config = dict(
    head_dim=64,
    norm_place='pre',
    qk_norm=False,
    tie_word_embeddings=True,
    init_std_o=0.0,
    beta1=0.9,
    warmup_steps=356,
    schedule='wsd',
    train_tokens=171200000,
    dataset='wikipedia_en',
)
MLP neurons of a small language model. Each row is named by its layer, matrix (down: output weights) and neuron, and shows model dimensions 96-191. Each number is 50 + 10 x the weight over its row's rms, rounded and kept within 0 to 99. A neuron's up and down rows have the sign that makes its largest values positive.
After each neuron's rows, "fires before" lists the tokens most often just after its 100 highest values on Wikipedia text that the model never trained on. A number after a token or word is its count.

L3.down357:43 58 44 59 63 51 38 50 65 57 61 58 52 51 36 64 70 55 58 62 45 62 46 64 67 40 68 60 53 34 47 47 50 48 49 66 55 58 63 45 43 49 36 53 55 58 56 44 61 51 42 63 66 70 47 41 58 65 55 36 54 56 61 38 44 56 54 54 49 36 44 63 64 62 38 35 47 55 36 54 57 48 48 62 79 50 35 36 61 46 53 64 43 58 63 52
fires before: "0" 11, "1" 10, "6" 10, "S" 8, "5" 8, "2" 7

L3.down245:45 69 46 41 34 53 49 45 37 53 34 60 38 41 52 54 51 55 45 48 59 44 40 37 40 52 54 39 22 38 50 49 63 46 50 51 54 48 57 51 40 34 42 53 53 64 27 45 59 51 41 52 39 44 48 55 29 42 51 52 29 46 33 57 42 74 51 59 44 50 47 48 48 57 50 37 52 33 48 58 56 61 46 51 36 70 45 37 67 54 53 52 64 44 54 64
fires before: "y" 28, " of" 13, "ic" 9, "ment" 6, "n" 5, "s" 4

L3.down567:63 69 47 41 70 47 49 52 49 46 39 57 53 47 47 50 39 52 39 74 58 48 60 59 45 50 52 36 58 43 53 44 63 51 43 60 53 35 66 54 54 50 65 69 50 50 47 46 42 61 32 50 31 68 52 42 59 54 67 43 33 46 43 54 58 33 60 67 61 32 48 36 37 53 55 55 59 36 63 57 53 46 46 63 50 34 38 33 58 42 45 45 39 51 54 54
fires before: "u" 11, "n" 11, "m" 9, "ast" 8, "x" 8, "d" 8

L3.down319:33 50 21 57 54 67 55 43 61 63 49 29 51 37 53 62 65 52 51 75 65 48 34 38 42 44 45 46 60 45 72 59 41 48 51 40 35 48 46 61 64 70 45 35 55 47 45 45 50 35 53 35 56 49 66 59 57 55 56 65 24 46 36 47 46 47 32 60 47 65 52 34 69 49 54 30 56 54 62 41 54 55 52 51 49 47 49 62 53 44 51 44 52 47 57 48
fires before: "t" 30, "s" 15, "{" 12, "st" 12, "f" 9, "d" 5

L3.down54:40 44 43 43 52 59 53 61 55 39 49 40 35 38 60 54 44 71 47 55 48 52 47 30 43 51 32 56 55 48 49 38 51 51 51 72 52 46 54 51 64 35 63 52 72 70 56 52 46 59 49 45 51 46 39 61 39 44 50 41 45 46 67 50 56 67 66 50 53 70 45 45 54 65 62 37 31 40 61 41 64 49 58 69 53 55 46 38 54 47 34 60 48 54 71 45
fires before: "d" 24, "t" 22, "s" 9

L3.down137:49 55 34 57 78 51 46 43 57 61 67 46 49 45 36 56 39 26 41 53 53 21 53 44 61 38 64 44 45 45 39 43 39 59 61 70 44 56 50 55 46 58 54 55 45 47 62 54 46 44 62 58 57 75 57 65 53 63 39 57 34 46 61 51 44 49 55 44 51 66 57 42 38 56 46 67 64 49 49 37 43 52 54 43 72 55 53 52 49 53 72 48 62 43 48 58
fires before: "s" 20, "\\" 7, "D" 7, "{" 7, "2" 5, "b" 5

L3.down508:60 61 51 45 37 66 38 52 47 58 46 36 31 43 40 45 54 43 71 67 44 57 66 56 45 58 50 52 57 61 48 53 75 46 52 58 40 62 45 39 47 41 43 35 45 50 45 29 51 27 53 45 43 68 36 40 38 69 54 63 68 53 46 28 32 70 46 60 77 53 50 34 41 73 48 37 41 52 52 62 43 63 62 49 60 54 48 56 45 30 48 61 49 49 61 35
fires before: "e" 37, "h" 7, "ish" 7, "t" 7, "s" 5

L3.down390:60 46 60 29 47 47 49 45 69 52 40 67 71 43 30 54 42 55 47 47 58 56 54 41 53 48 46 48 48 41 64 60 65 46 60 55 48 39 47 38 52 65 44 51 73 54 28 56 41 55 40 46 39 50 41 59 34 69 54 42 62 46 42 50 45 65 53 44 42 47 69 48 58 66 41 39 55 46 65 42 44 49 67 49 67 51 37 41 57 65 63 46 36 66 44 51
fires before: "n" 19, "t" 18, "b" 11, "s" 5, "nd" 5

L3.down63:60 51 56 49 59 43 54 62 32 54 54 41 37 50 46 45 33 48 26 52 58 49 59 43 50 45 37 40 53 40 42 66 49 48 73 53 62 33 52 44 65 70 48 49 64 50 43 44 64 61 61 40 40 54 52 51 43 61 61 47 58 38 37 56 45 57 61 51 69 38 49 49 57 47 49 57 61 54 52 50 55 65 31 48 52 60 68 43 56 47 57 67 24 48 55 57
fires before: "e" 28, "h" 13, "8" 12, "i" 11, "6" 6

L3.down395:52 44 42 39 52 24 38 48 54 64 72 62 44 47 41 43 45 53 48 55 54 46 57 44 49 36 77 55 51 39 36 43 58 66 43 57 50 44 39 39 52 45 45 51 63 50 36 66 52 43 52 44 54 49 68 56 52 40 44 48 48 49 42 50 60 53 55 47 40 59 56 66 64 61 38 62 57 48 57 51 38 47 75 38 49 40 49 59 53 29 49 58 15 61 51 62
fires before: "n" 16, "i" 15, "al" 14, "y" 7, "e" 6, "l" 4

L3.down445:20 41 49 44 56 37 51 47 65 61 70 57 53 58 51 43 42 46 55 45 56 33 61 56 60 35 50 54 38 43 41 59 53 45 58 50 76 52 38 58 64 43 48 62 50 38 60 55 26 57 38 48 40 44 52 46 61 44 49 61 46 46 47 54 36 40 50 27 46 44 58 64 46 48 45 47 57 42 36 60 46 49 38 52 54 45 51 45 51 44 42 44 40 46 54 58
fires before: " " 22, "p" 16, " be" 7, "er" 6, " h" 5, "re" 5

L3.down512:46 48 56 65 57 43 45 46 37 71 56 49 56 69 54 44 66 38 40 46 40 39 35 50 47 55 42 56 50 55 45 45 52 61 39 49 52 33 22 54 56 47 71 48 48 53 53 47 53 45 36 64 40 44 54 32 54 42 64 53 53 48 51 48 46 55 51 59 88 59 45 46 57 50 52 49 61 37 42 41 46 50 42 33 37 60 54 68 54 46 59 46 14 44 67 70
fires before: "n" 20, "p" 13, "k" 12, "ation" 8, "ing" 7, "y" 5

L3.down131:42 42 53 29 44 34 49 57 54 76 51 38 33 44 55 46 60 41 52 46 45 51 41 52 47 37 48 52 44 53 55 50 61 49 49 48 54 24 43 49 50 40 60 64 66 47 46 45 49 60 65 38 41 43 45 33 40 49 34 47 56 55 43 45 47 60 45 37 52 73 62 39 63 68 41 50 37 40 51 47 59 73 57 73 40 52 35 49 38 33 55 46 62 53 57 50
fires before: "p" 27, "s" 9, "an" 9, "t" 7, "ation" 7, "ter" 6